config = dict(
    n_layer=10,
    d_model=512,
    n_head=4,
    n_kv_head=4,
    head_dim=128,
    d_mlp=1728,
    vocab_size=8192,
    activation='swiglu',
    norm='rmsnorm',
    norm_place='pre',
    norm_eps=1e-05,
    positions='rope',
    rope_base=10000.0,
    rope_fraction=0.5,
    qk_norm=False,
    attn_scale=0.0884,
    bias='none',
    tie_embeddings=False,
    parallel_block=False,
    extras=['capped logits'],
    init='normal',
    init_std_qkv=0.0481,
    init_std_o=0.0108,
    init_std_up=0.0481,
    init_std_down=0.00585,
    optimizer='muon_variant',
    lr=0.0121,
    lr_mult_o=0.897,
    lr_mult_down=1.5,
    beta1=0.93,
    lr_head=0.00685,
    warmup_steps=200,
    schedule='cos',
    final_lr_fraction=0.1,
    batch_tokens=131072,
    seq_len=1024,
    doc_mask=False,
    train_tokens=898900000,
    steps=6859,
    dataset='wikipedia_en',
)
MLP neurons of a small language model. Each row is named by its layer, matrix (down: output weights) and neuron, and shows model dimensions 405-468. Each number is 128 + 24 x the weight over its row's rms, rounded and kept within 0 to 255. A neuron's up and down rows have the sign that makes its largest values positive.
A block is one neuron, or neurons of one layer that tend to fire together. Before each block is what it responds to, as a language model described it from the Wikipedia text at the highest values.

Responds to: Final noun suffix pieces. Final word-piece completing a multi-token noun, mostly plural endings, as in Material-s, challeng-es, excav-ations, Build-ings, med-als.
L6.down100 [ 70 181 108 157  99 143 128 114 151 124 157 102 148 145 137 127 166 137  97 125 151 103 128 136 150 168 111 100 166 102 144 126  96 138 120 115  72 147 130 129 124  90 116 111 143 133 145 109 126 152 131 157 136 136 142 125 114 105 136 121 144 134  78 105]
L6.down291 [170 155 122 119 159 132 126 155 152 147 166 151  96  84  89 118 194 163 143  93 138 156 113 137  82  81 152 128 117 149  96 153 148 143 133  91 166 142 155 112 123 160 139 141 154 143  71 125 113 117 135 140 121 127 137  80 139 147 117 167 134 150 129  88]
L6.down433 [139  95  68 115 150 121 141 125 162 126 110 153 119 126 115 146 131 138 104  86 137 115 130 124 115  98 122 139 135 113 142  97 139 116 142 164  69 108 144 124 139  79 124  95 139 120 158 142 124 161 140 118 115 121 152 115 136 153 141 145 152 137 157 122]
L6.down543 [147  97 111 140 158 101 151 129 103 145 128  64 125 141 155 131 207  97 139 125 180  69 107 141 144  89  78 133 148 115 124 133 112 155 155 105 187 121 160 145 156 118 136 130 114 174 139 155 123 114 125 145 116 112 115  93 150 164 103 130 114 142 146 112]
L6.down563 [120  93 158 145  75 171 152 114 132  84 121 147 144 108 118 131 132 123 125 151 113 130 119 119 112 136 102 105 147 144 128 123 153 151 151 131 140  65 145 167 162 113 127 155 133 156 131 119  47 155 147 139 143 123 153 109 134  89 115  98 117 114 133 139]
L6.down659 [124 108 122 124 113 108 139 120 159 192 129  46 116 128 124 143 146 168  95 134 169  93 105 191 139 121 133 128 129 172 127 159 127 158 121 148 118 157 143 102 151 112 146 152 133  98 128 108 145 125 131  96 116 145 124  87 110  89 169 109 156 122 177 134]
L6.down721 [110 169 113 161 121  78 146 123 101 156 157 109 132 144  96 162 136 118 112 158  99  80 136 177 124  95 150 153 107 142 135 106 148 138 122 119 131 110  93 148 159 135 170 108 134 129 124 151 149 134 139 115 120 137  94 124 123 124 150 145 147 121 122 128]
L6.down966 [122  75 132 164 148 130 144 140 128 137 148 110 102 129 130 107 148 107 129 152 133 102 128 171 133 152 135 138 118 114 147 104 163 127 137 157 169 154 144 141  91 150 104 118 174 168 130 137 135 109 129 152 123 139  89  60 110 140  65  96 169 119 115  92]
L6.down1048 [120 134 120 125 117 158 180 119 143 133 215 119 119 109 159 152  90 150 119 115 120 128 111 134 170 141 147 113 124 131 116 180 112 135 101 108 156  76 117 128 161 106 109 128 127 123 154 129  76 105 174 126 171  99 123 138 147 154 132 133 120 114  95 116]
L6.down1088 [128 122 103 152 153  92 131 125  85 149 104 108 138 122 114 106 135 143 120 116 137 104 149 115 145 126 123 145 131 132 123 115 129 124 127 124 128  94 116 134 125 164 128 104 113 113  79 123 183 120 106 119 137 149 151 114 141  96 130 112 132 128 189 136]
L6.down1227 [110 107 119 136 163 145 124 137 147 138 155 127 127 127 127 131 116 137 132 127 130 114 127 118 109  94 120 145 116 121 107 134 136 122 139 136 134 123 115 129 135 132 125 121 109 133 131 114 139 115 150 110 147 140 140 132 123 136 128 147 131 116 109 128]
L6.down1311 [143 132 120 138 112 161 118 134 135 137 119 134 111  98 136 119 132 136 142 129  93 133 149 119 113 119 119 133 113 150 128 123 139  73 135 142 127 108 135 100  91 170 137 105 145 105 103 127 151 120 143 163 160 121 106 123 142  97 103  98 121 118 100 109]
L6.down1477 [124 116 111 119 114 111 121 113 127 113 109  95 131 124 176 128 123 120 149 103  84 154 101 116 106 114 121  65 121 129 134 109 115 149  95 119 132 141 104 128 186  99 101 106 156  99 160 183 121 151 147 145 140  87 179 115 164 127 102 181 136 157 119 163]
L6.down1482 [153 155 129 117 146 112 102 124 130 121 192 138  73 135 110 135 128 155 117  85 103  93  83 186 102 112 108 138 151 151  97 111 122 126 133 112 105 136 108 138 114 134 141 130 101 138 134 169 131 148 147 109  86 136 155 148 119 170 110 147 142  99 132 118]
L6.down1503 [139 126 164 118 132 114 143 135 102 130  96  98  73 120 150 119 140 128  99 111 112 120  75 138 179 154  88 126 133 108 114 116 160 139 130 123 150 127 145 151 149 108  74 120 133 121 118 123 118 195 129 118 132 122  98 137 164  83 116 159 141 145 128 140]
L6.down1597 [147 122 119 151 176  99  87 126 138 142 159 109 108 121 175 129  97 140  89 120 132 100 138 103 126 101 123  81 132 156 120 121 146 125 134 118 141  64 162 134 100 121  98 146  91 150 119 115 150 136 132  84 117 105 113 120 136 153 142 131 134 143 177 127]

Responds to: Adverbs and degree modifiers. Adverb-like modifier tokens such as not, n't, most, more, very, still and -ly endings (largely, steadily), plus sentence-initial After.
L6.down33 [147 115 122 134 125 128 117 126 166 113 112 176 124 102 109 146 107 111 152 132 119 198  94  58 157 142 142 148 124 129 127 130 108  79  90  95  73 130 121 137 148  87 110 101 142 140 119 137 178 123  98 149 124 111 117 140 152 117  90  97 144 149 118 119]
L6.down101 [127 176 127 106 168  81 118 113 135 148 104 128 109 106 158 176 133 154 134 142 158 136  92 130 105 155  82 117 151 100 128 102  90 123 125 125 121 106 141 109 141  99 145 135 109 140 132 141 108 109 141 143 139 172 100 114 101 160 137 135 180 126 109 143]
L6.down237 [114 135 143 119 125 131 103 102 151 122 159 100 144 108  92 116 135 146  98 127 105 106 128 109 128 144 162 113 126 116 147 102 146 133 136  93 120 123 137 123 147  97 119 194 126 191 125 163 166 169 107 132  81 143 146 126 138 122 127 129 130 149 121 100]
L6.down249 [109 134 160 104 133 125  75 156 154 155 105 138 122  68 158 135 161 117 154 138 115 132 100 104 150 132 104 135 100  98 128 153 102 100 131 139 127 119  95 130 125 109 136 100 143 149 105 147 165 152 111 137 123 179 157 175 106 152 105 152 126 104 148 127]
L6.down341 [115 111 147 109 114 121 140 156 125 143 144 117 141 109 121 125 123 141 130 129 133 112 155 131 126 102 131 115 124 111 122 121 129 115 109  91  95 161 142 134 135 129 149  80 153 174 169 143 158 143 130 132  75 146 106 152 132 150 103  90 194 151 100 123]
L6.down367 [125  99 111 152 171 123 109 114 126 161 105 112 122 131 125 101 103 146 151 125 135 104 101  96 107  97 159 135 164 145 157 167 143 156 117 116 105 127 134 141 113 124  97 131  77 116 116 166 154 142  91 127 161 137 111 136  85 156 128  82 173 141  92 171]
L6.down458 [118 139 132 158 154 121 111 102 130  88 142 124 132 112 143 136 155 131 132 160 142 154 109 134 117 125 146  88 104 127 131 146 107 121 107 130 123 141 114 164 105 156  79 132 117  91 129  95 136 130 147 166 138  75 151 113 162 125  94 146 130 146 151 107]
L6.down530 [103 117 153 146 138 130 132 142 191 153 139 101  92 133 127 138 111 116 141 139 140 129 118 131 106 150 136 175 120  90 119 113 153 108  97 114 123 175 125 146 147 132 108 148 126 149 121 149 188 137 125 118 133 132 128 142 119 116 150 168  96 112 111 128]
L6.down555 [118 133  86 114 130 138 140 128 130 146 160 102 106 111 138 154 136 143 162 117 148 127 151  96  91 109  94 148 163  78 100 113 112 146 106 109 160 113 119 115 125 115 128 129 105 173 102 163 101 111  79 148  97 113 137 153 125 130 140 147 113 184 141 126]
L6.down901 [129 116 100  99 141 139 104 139 143 117 178 163  82 136 138 114 108 121 111  97 154 121 120 153 134 108 136 107  97 101 133 124 104 129 136 153  99 180 145  98 144 115 156 125 127 133 138 143 127 127 131 101 134 131 164 132 109 138 119 157 111 136 154  91]
L6.down1295 [103 120 131 152 145 173 165 107 133 130 143 107  82 133 141 132 107 128 121 126 145 123 108 134 102 111 120 147 111 127 129 173 118 135  88 111 111  76 126 104 130 157 112 143 125 141 106 107 152 114 141 134  87 149 139 153 135 136 152 134 166 110 120 111]
L6.down1300 [120  75 130 102 147  86 112 101 162 128 134 101 100 132 115  73 144 126 134 112 125 122 127 160 141 102 160 120 146 160 141 132 168 136 103 159  96 106 112 129 127  81 127  87 134 118 143 129 121  77 136 159 119 162 126 141 134 131 125 147 110 126 137 130]
L6.down1527 [139 135 114 147  87 111 156 141 139 147 132 137 120 118  66 138 166 132 116 137 127  87 103 108 163 126 117 141 169 171 108 121  99  92 112 126  99 128 118 177  79  97  81 144 119 127 110 154 117 146 134 154 123 122 124 113 140 155 129 137 129 125 121 132]
L6.down1584 [ 93 112 122 114 129 122 122 149 109 154 153 116 156  97 120 146 134 140 145 110 121 128 107 130 143 146 157 140 130 164 137 136 116 178 138 180 174 115  96 117 106 149 141 102 118 149 122 134 178 104 147  80 138 147 108 131 179 147 142 125 135 116 156  87]
L6.down1608 [ 83 138 104 134 129 113 104 115  80 123 164 156 123  94 144 102  83 148 130 114  76 110 117  98 111 115 142 125 123 139 115 178 109 116 121 139 115 134 138 105  77 154  99 136 101 118 106 109 139 117 190 148  87 132  94  79 120 160 136 146 112 125 114 146]
L6.down1714 [140 124 139 137 109 147 103 123 155  78 144 159 111 148 123 113 123 120 124 129  91 122  99 153  46  64  96 114 153 145 126 113 120 138 110 146 120  96 120 112 118 168 105 105 168 140 140 111 113 144 147 153 136 114 148 136 106 125 141 143 116 103 125 142]

Responds to: Negation and verb complements. Function words right after an auxiliary or verb, mostly negators such as not and n't, plus infinitival to and adverbs: did not, failed to, consists largely.
L7.down473 [123  83 118 116 154  78  81 139 115 145  87 152 154 141 158 119 105 107 150 102 120 139 176 111 115 116  76  68 150 151 154 116 124 164 107 123 103 132 118 126 130 146 152 111 104 158 135 154 157 114 142 131 127 149 152 132 130 107 119 162 126 116 125 133]
L7.down526 [103  88 104 121 157 158 141 118 129 140 153 114 134 119 151 165 153  94 156  90 154  80 128 101 131 133 126 144 143 122 140 143 133 118 104 127 107 114 141 137 160  74 124 114 122 164 112 100 116 128 125 143 117 119 114 119  61 134 153 157 113 118 115 143]
L7.down1410 [ 82 134 131 113 136 139 128 104 131 114 162 104 120 126 107  94  95 145 147 117 166 114 128 118  90 136 103 127 125 134 157 163 113 125 116 141 121 110 110 123  98 129  95 152 138 133 130 133 146 146 188 117 125 153 189 138 185 134 125  93 168 134 105 112]
L7.down1507 [111 146 130 161  74  89 107 149 100 137 127 115  63 110 186 111 174 130 140 163 147 149 103 130 137 180 121 145 121  99 133 143  74  86  96 120 110 109 147 161 154 138 138 152 121 138 155 172  80  85 157 132 155 142 125  70 112 155 160 122 135 133 103 117]

Responds to: Word-initial "sh" fragments. Opening fragments of split words, mainly "sh" starting words like share, shape, shunned, shores, sunshine, and some name fragments (Shaw, Renshaw).
L7.down703 [135 109 109 117 127 129 150 117 138 135 100 179 138 129 163 124  97 107 141 136 107 146 128  74 127 119 124 134 132 120 163 140 132 122  99 112  58  97  93  89 128 118 125 135 119  90 162 147  79 167 140 112 141 128 107  80 144 123 139 140 140 140 171 151]
L7.down806 [118 144  98 145  88 111  78 123 139 128 132 126 144 147  94 103 115 158 131 141 112 120 138 133 130 131 106 120  90  86 141 105  83  85 173 104 123 143 105 160 130 126 157 145 108 127 131 109 171 159 129  97 131 156 134 101 119 139 164 145 121 111 118 118]
L7.down1031 [157 128 144  94 144 151 169 139 108 156 113 138 106 171 125 127 152 122 135 108 157 123 135 127 114 114 124 119 140 113 136 113 136 133 156 115 133 141 100 137 174 122 120 112  88 123 206 151  84 101 158 123 118 116 110 102  44 158  89  99 124 144 146 113]
L7.down1547 [164 134 111  89 141 137  81 123 115  90 149  81 101 115  96 120 151  88 173 121 147 123 161 101 141 126 109 106 109 139 154 116 137 111 129  97 129 171 130 125 124  90 177 149 114  94 116 118  87 155 130 148 148 129 159 152 117 166 132 117 141 127 132  85]

Responds to: Mid-word physical-description fragments. Word-piece fragments inside nouns for physical objects and materials, strongest in architectural or natural descriptions, such as fl(uted), ch(anc)el, b(rick), be(ak).
L6.down111 [117 167  65 122  91 130 110 115 107 143  82 144 102 133 134 136 134 143 142 119 122 151 134 116 118 140 130  91 150 134  99 110 198 120 106  80 146 137  89 142 147 152 111  96 174 126  90 123 151 130 124 136 110 121 148 159 125 170 125 108 127 146 140 126]
L6.down182 [108 149 125 152 124 143 103 143 121 164 150 127 124 167 165 101  72 132 120 117 109 143 114 106 162 109 140 131 121 135 117  85 112 140 154 149 122 135  84 138 141 137 173 142  90 144 144 118  19  97 123 105 114 116 117 139 120 109 143 114 112 130 122 139]
L6.down185 [132  84 162 140 134 107 156 119  66 131 135 134 115 130 155 127 138 134 149 158 104 149 113 117 100 113 133 119 111 119 122 131 136 119 118 111  97 151 132 153 143 128 150 166  60  75 129 144 170 142  77 141 133 157 126 116 151 153 124 158 141 116 134 119]
L6.down476 [115 107 127 114  98 116 125 136 150 105 151  91  88 166 123 135 123 155 108 149 117 150 103 171 107 145 109 126  90  76 140 107 105 133 138  88 171  92 119 120 159 127 162 120 132 109 121 114 182 131 120 156  77 148 113  64 149 147 107 109  82 114 139 129]
L6.down858 [114 143 120 123 120 177  99 120 157  46 136  88 109  99 146 148 117 126 110 137  90 114 122 135 144 138  84 111 159 135 157 124 147 110 116 131 124 129 171 138 140  83 147  93 126 134 126 170 150 150 136  88 150 156 133 163 133 175 130 142 120 148 157 124]
L6.down989 [148 117  87 177 132 132 120 101 137 137 137 159 108 117 138 125 143 166 130 129 136 152 173 143  68 123 125  79 116 128 162 167 100 180 119 127 165 142 119 128 142 157 117 147  87 188 120  80  73 121 124 116 175 121 173  92 156 131 131 107 141 109 150 101]
L6.down1067 [ 67 109 129 117 133 102 153 142 127 131 117 136 124 158 155 173  88 151 128 122 145 117 136 126 150 136 115  67 140 104 140 110 168 117 151  96 180 125 114 127 135 142 129 149 159 120 128 165  75 108 125 125 136  88 156 162 127 161 164 136 104  99 145 146]
L6.down1195 [ 86 182 149 141 186 123 165 118 131 104 129  83 117 158 124  97 136  92 126 102 125 150 113  98  88 132 154 127 132 117 116 120 136 159  84 141  89 134 111  91 134 208 145 115  93 125 132  72 109 143 130  92 138  93 166 103 139 135 127 147 130 128 153 129]
L6.down1362 [100 128  98 187 164 133 152 114 101 160 138 148 105 129 136 113 132 109 111 134 149 103  93 111  83 167  96 120 157 136  81 103  95 148 180 148 127 175 129 112 150 145 154 177 123 169 124 107 123 135 180 144 135 136 130 127 118 133  88 140 152 145 142  94]
L6.down1442 [139 140 130 130 109 142 108 112 122 106 190 119 160 107 105 152 124 111 166 141 130 125 129 144 136 143 125 140 104 172 107 119 113 104 168 119 174 115 146 121 110 120 115 140 143  88 122 149 125 146 102 136 130  94 113 132 146 119 128 153 122 118 122  79]
L6.down1479 [147 115 133 112 144 110  94 120 132 135 141 148  84 114 136 153 137 132 143 140 166 165 115 131 151 152 102 134 126 136 133  99  96 150 117 123 148 122 110 142 111 102 162 117 154 149 137 152 155  88 172 101 108 170 155 121  66 120 140 122 137  86 117  95]
L6.down1502 [108  89 164  86 141 188  90 154  97 134 102 107 124 109 117 133 161 128 145 109 105 124 117 118 135 147 130 164 100 119 158 142 151 126 166 101 111 138 123 165 124 124 153  94 114 162 126 125 159 130 130 132 155  94 109  79 110 137 145 108 123 129  85 129]
L6.down1626 [ 72  89 128 150 130 137  83 126 118 127 148 119 125  96 168 162 131 104 105 154  91 113 139 126 133  96 119 115 158 132 137 151 146 165 106 111 151 153 127 119 142 143 124 100  91 148 135 142 106 143 147 129 112 136 147 139 138 113 136 151 112 183  84 125]
L6.down1635 [ 96  99 121 160 162 115 118  94 125 101 143 141 153 119 123  86 124 149 118 132 157 137  97 114 130 166 157 103 117  99  83 176 139 121 138  81 174 118 173 141  94 151 129 135 133 111 126 105 132 113 145 125 141 122 171 127 135 165 162 166 132 108 140  83]
L6.down1686 [106 142 149 151  97  90 147 147 101 138 179 147 123 159 121 141 179 131 141 123 109 138 113 156 120 128 103 159 140 155 164 102 131 142  90 133 119 104 128 110 196 167 158 135 168 151 119 101 123 138  85 141 121 142 121 120 105 106 148 114 139 107 116 142]
L6.down1691 [173 114 123 125  92 163 134 131 118 151 110  72  88  94 110 121 179 112 107 129 137 127 123 142 132 144 106  94 130 115 152 101 140 127 125 128 123 121 130 112 171 141 184 124 117 136 139 127 102 141 131 118 123  86  91 130 116 141  86 139 141 179 140 147]

Responds to: Word-initial "sh" piece. Fires on "Sh"/"sh" as the first piece of a split word, such as shifted, shore, Shia or shoe, and more weakly on other verb or word starts like dep(icts), had, said.
L6.down56 [ 93 112 132 125  67 151 158  88  80 149 119 104 156 130 121 134 175  97 156  93  87 139  55  97  84 158 133 171 178 133 128 116 138 114 100 144 152 137 112 105 147 118 124 128 113 123  99 140 109 128 115 146 112 156  90 113 136 129 169 111 142 151 146 144]
L6.down88 [151 122 130 121  94  87 130 145 137 114 121  96 140 175 145 186  97  89 179 106 149 137 113 142 126 133 131 101 132 137 149  99 137 132 103 106 177 130  84 119 127 121  94  88  94 130 182  97 160 129 141 116 119 170 134 112 120  85 114 149 161 142 169 158]
L6.down113 [128 118 125 115  90 126 163 159 167 133  74 109 178  75 128 163 111 108 118  98 133  96 120 119  97 131 125 107 148  98  94 130 136 144 152 137 130  88  73 133 177 109 113 140 130 126 109 121 109 113 151 171 148 142 114  88 117  94 122 120 111 168 133 140]
L6.down183 [130 115 118 181 136 137 130 164 127 137 152 124 142 123 108 126 158 197 114 116 125 110 140 106 141 101 119 150 115 111 143 128 138 137 119 151 163 163 103 155 150 110  93 142 129 181  99 113  92 133 132 126 125 117 105 163 156  94 121 167  91 128  88 138]
L6.down420 [102  91 113 116 168 126  97  93 159 103  88 125 110 111 110 146 124 140 112 141 142 139 133 152 139 140 116 120 135 135  72  84 124 131 109  92 132  99  73 168 155 155 129 117 127 108 138 117 142 112 134 109  82 127 130 123 118 146 180 125 140 116 106 146]
L6.down675 [ 83 126 155 135 106 107 129 106 163  72 120 112 102 110 127 148 141 141 135 116 157 100  79 106 120  99 150 133 132 112 126 141 159 104  71 103 106 115 125 147 156 143 168 110 110 130 131 103 110 114 104 119 140 123 137 140 155 145 127 138 171 156 164 123]
L6.down677 [146 108  47 111 119 115  90 173 171 107  96 124 144 124 156 155  32 100 135 142  95 142 132 123 160  95 137 143  87 151 135 124 139 158 104 108 129 113  75 117 125 116 116 129 161 122 105 137 105 122 121 129 102 120 148 140 139 115 120 146 137 127 144 149]
L6.down910 [160 149 145 132 112 160 118  86  86 120  87 145 155 154 135 118 110 111 116 152 147 161 115 122 136 120 147 136 116 102 103 162 148  95 153 146 120 150 157 112 148  81 162 114 127 145 127  99 117 113 144 114 117 104 124 111 148 131 112 104 118 131  83 147]
L6.down926 [ 93 129 141 138  89  76 132 157 105 112 107 128 139  73 148 143 166 142  96 120  67 125  90 104  81 140 139 123 152 105 147 125 122 140 108 147 111 133 135 169 144  86  91 129 116 139 153 153 161 145  79 116 147 126 129  76 123 123 106 161 116 132 134 104]
L6.down1010 [137 131 136 148 109 139 119 123 131 128 133 128 116 135 162 168 119 169 139 158 104 138 126 110 138 121 110  59 137 114 141  86 108 161 132 116 124 119 137 164 161 131  73 122 113 131 110 131 191 124 118 139 145 123 121 119 137 141 102  82 100 105 132 134]
L6.down1031 [173  92 120 121 120 127  86 137 169 132 124 166 117 136 126 174 122 114  69 122 161 112 122 157 106 171 109 112 133 114 135 166  96 181 132 153  92 131  81 122 144 139  69 114 124 174 130 117 109 110 176 125 105 118 128 105 129 131 113 122 121 134 166  87]
L6.down1039 [120 128 147  99 103 109 128 125 171 128 123 127 148 124 137 147 128 134 123 138 157 151 146 129 126 144 153 114 118 140 149 112 145 137 133 111 148  83 127 137 149 119 143 132 132 102 174 123 124 120 129 109 127  88 124 135 134 111 143 116 100 123 105 165]
L6.down1204 [112 130  66  94 125 176 112 107 135 133 104 130 122 134 149 141 144 108  92 116 114 134 103 117 116 114 151 123 133 114 122 142 156 128  67 120 148 171 108 115 138  92 133 134 101 133  99 161 130 116 123 132 147 102 163 105 136 181  92 105 135 113 154 123]
L6.down1312 [134 197 108 154 162 115 113 135 158 144 106 101  99 153 132 169  80 175 136 153 146 130 129 163  95 109 153  97 154 140  84 138 124 158 143 157 111 114 170 111 150 167 128 128 135 138 112 149 161 131 131 152 112 133 141 120 121 159 152 145  92  92 115 122]
L6.down1314 [158 101 133 103 103 135 148 162 138 119 135 120 158  97 150 119 150 139 128 115 125 133  92 117 148 134 135 128  95 146 129  96 131 149  90 173 120  90 116 155 116  95 148  90 128  91 131 112 138 139 137 104 128 122 142 134 177 124 148 120 172 121 150 102]
L6.down1346 [134 160 116 117 111 111 142  99  95  68 149 138 132 143 116 107  76 136 138 134 149 111 115 128 104 129 146 131 121 117 107 146 117 158 103 140  82 135 154  88 136 128  97 152 158 122 127 123 116  79 127 143 109 139 123 136 128  96 162 131 135 107 133 118]

Responds to: Architectural description articles. Articles and function words (a, an, to) in descriptions of buildings, just before a named part or feature such as a nave, eaves band or staircase; also weaker on scattered word fragments.
L7.down583 [139 127 119 113 146 119 107  83 125 133 100  95 112 102 111  99 154 165 118  93  94  97  92 145  56 125 140 133 142 134 123 120 134 139  98 104 115 140 144 121 117 133 136 132 122  95 127 124 167 144  90  91 147 146  99 122 100 135 117 132 186 101 108  96]
L7.down752 [127 169 140 122 173 133 113 152 132 138 148 102 166 158 148 123 122 149 113 120 124 138 123 129 132  98  91 144 124 144 109 123 129 151 171 131 158 113 131 121 143 178 112 105 103 101 149 134 177 118 138 164 171 125 120 140 107 119  86 174 116 104 113 104]
L7.down940 [114 144 138 151 113 133 126 160 141 140 140 123 157 138 158  92 140 134 136 149 138 117 104 149  98 131 143 147 125  95 101 162 113 114 103  95 113 155 168  91 156 136 131 168  89 148 117 152 130 128 100 105 154 153 140 144 186 175 103 159 143 167  81 110]
L7.down1529 [156 139 159 102 156 125  93 168 108 141 111  97  85 193 180 152 122 150 135  96 127 122 126  99 105 176 155  96  88 149 129 109 144 124 116 143 134 144  91 143 146 162 149  71 131 173  92 140  87 137  54 134 155  93 119 125 153 105 150 140  87 153 116 149]

Responds to: Building part nouns. Word pieces completing nouns for parts of buildings in architectural descriptions, such as n-ave, bath-room, fac-ades, plus adjectives like central, main, front.
L3.down1525 [151 135 133 139 140  84 147  90 108 126 139 120 105 117 128 138 141 105 141 156 105 120 116  88 146 120  71 152 159 118 138 120 117 144 132 126  99  85  97  90  77 142 175 103  86 111 110  90 132 170 158 146  82 151 159 151 135 129 122  93 154 123 149 124]

Responds to: Plural noun endings. Plural suffix pieces ending a noun, like the s in eggs, ines in figurines, ations in intercalations, and whole plurals such as students.
L7.down184 [115 122  75 165 115 149 117 105 118 154 148 101  90 133 172 114 112 145 120 115 141 144 150 118 132  96 111 125 132  84  94 130 153 111 130  97 132 126 113 130 161  76 112 128 112 140 131 114 178 144 129 159 124 159 144 165 112 149 124 144 131 141 135 108]
L7.down459 [131 108  60 124 135 129 128 110 133 168 147 143  98 112 148 100 106 158  97 194 155 145  94 108 120 125 136 111 123  85 141 153  94 138 125 103 125 130 167 151 100 125  77 124 134 172 106 148 191 117 123  98  99 169 144 165 151 157 114 133 124 104 138 121]
L7.down749 [163 150  70 138  78 120 170 117 105  98 105 116 122 146 151 117 141  78  96 115 138 118  94 163  93 140 117 133 179 112 142 128 116  99 117 164 148 147 139 120 125  99 151 116 183 174 198 118  77 143 146 130 105 124 126 144 108 132 101 144 132 125  75 158]
L7.down946 [113 136 119 146 153 121 143 119 115 130 113 147 107 114 140 124 158 158  86 131 138 108  74 116 122 109 100 143 162 111  99 140  75 165 116  96 145 126 150 103 111  49 118 175 136 158 100 128 120 105 137 118 109 134 140 158 155 136 114 165 148  88 109 128]

Responds to: Adverb -ly suffix. Fires on the -ly ending that finishes an adverb split across tokens, as in independ-ently, care-fully, loc-ally, and on a few other word-final pieces.
L3.down825 [131 190 114  76 154  96 123 116 134 129 135 136  97 169 126 102 135  98 150 113 103 130 142 111  86 130 137 141 135  76 127 115 149 140 120 136 179 109  90  86  78 160  88  94 175 126 130 155 127 106 117 104  95 161 144 154 119 125 118 162 129 149  98  87]

Responds to: Plural noun endings. Plural suffix pieces ending a noun split into word pieces, across all topics, e.g. ent-ities, committe-es, cast-les, hospit-als, often before a comma or "of".
L3.down923 [ 82 147 130 119 149 102  93 120 133 118 133 138  86 120 142 106 136 140 143 158 109 137 116  77 119 143  97 112 153 106 101 131  95 142 149 132 129 143 147 108 136 106  66 136 103 170 145 141 131  91 124 148 115 149 130 142 144 186 116 136 118  75 135 162]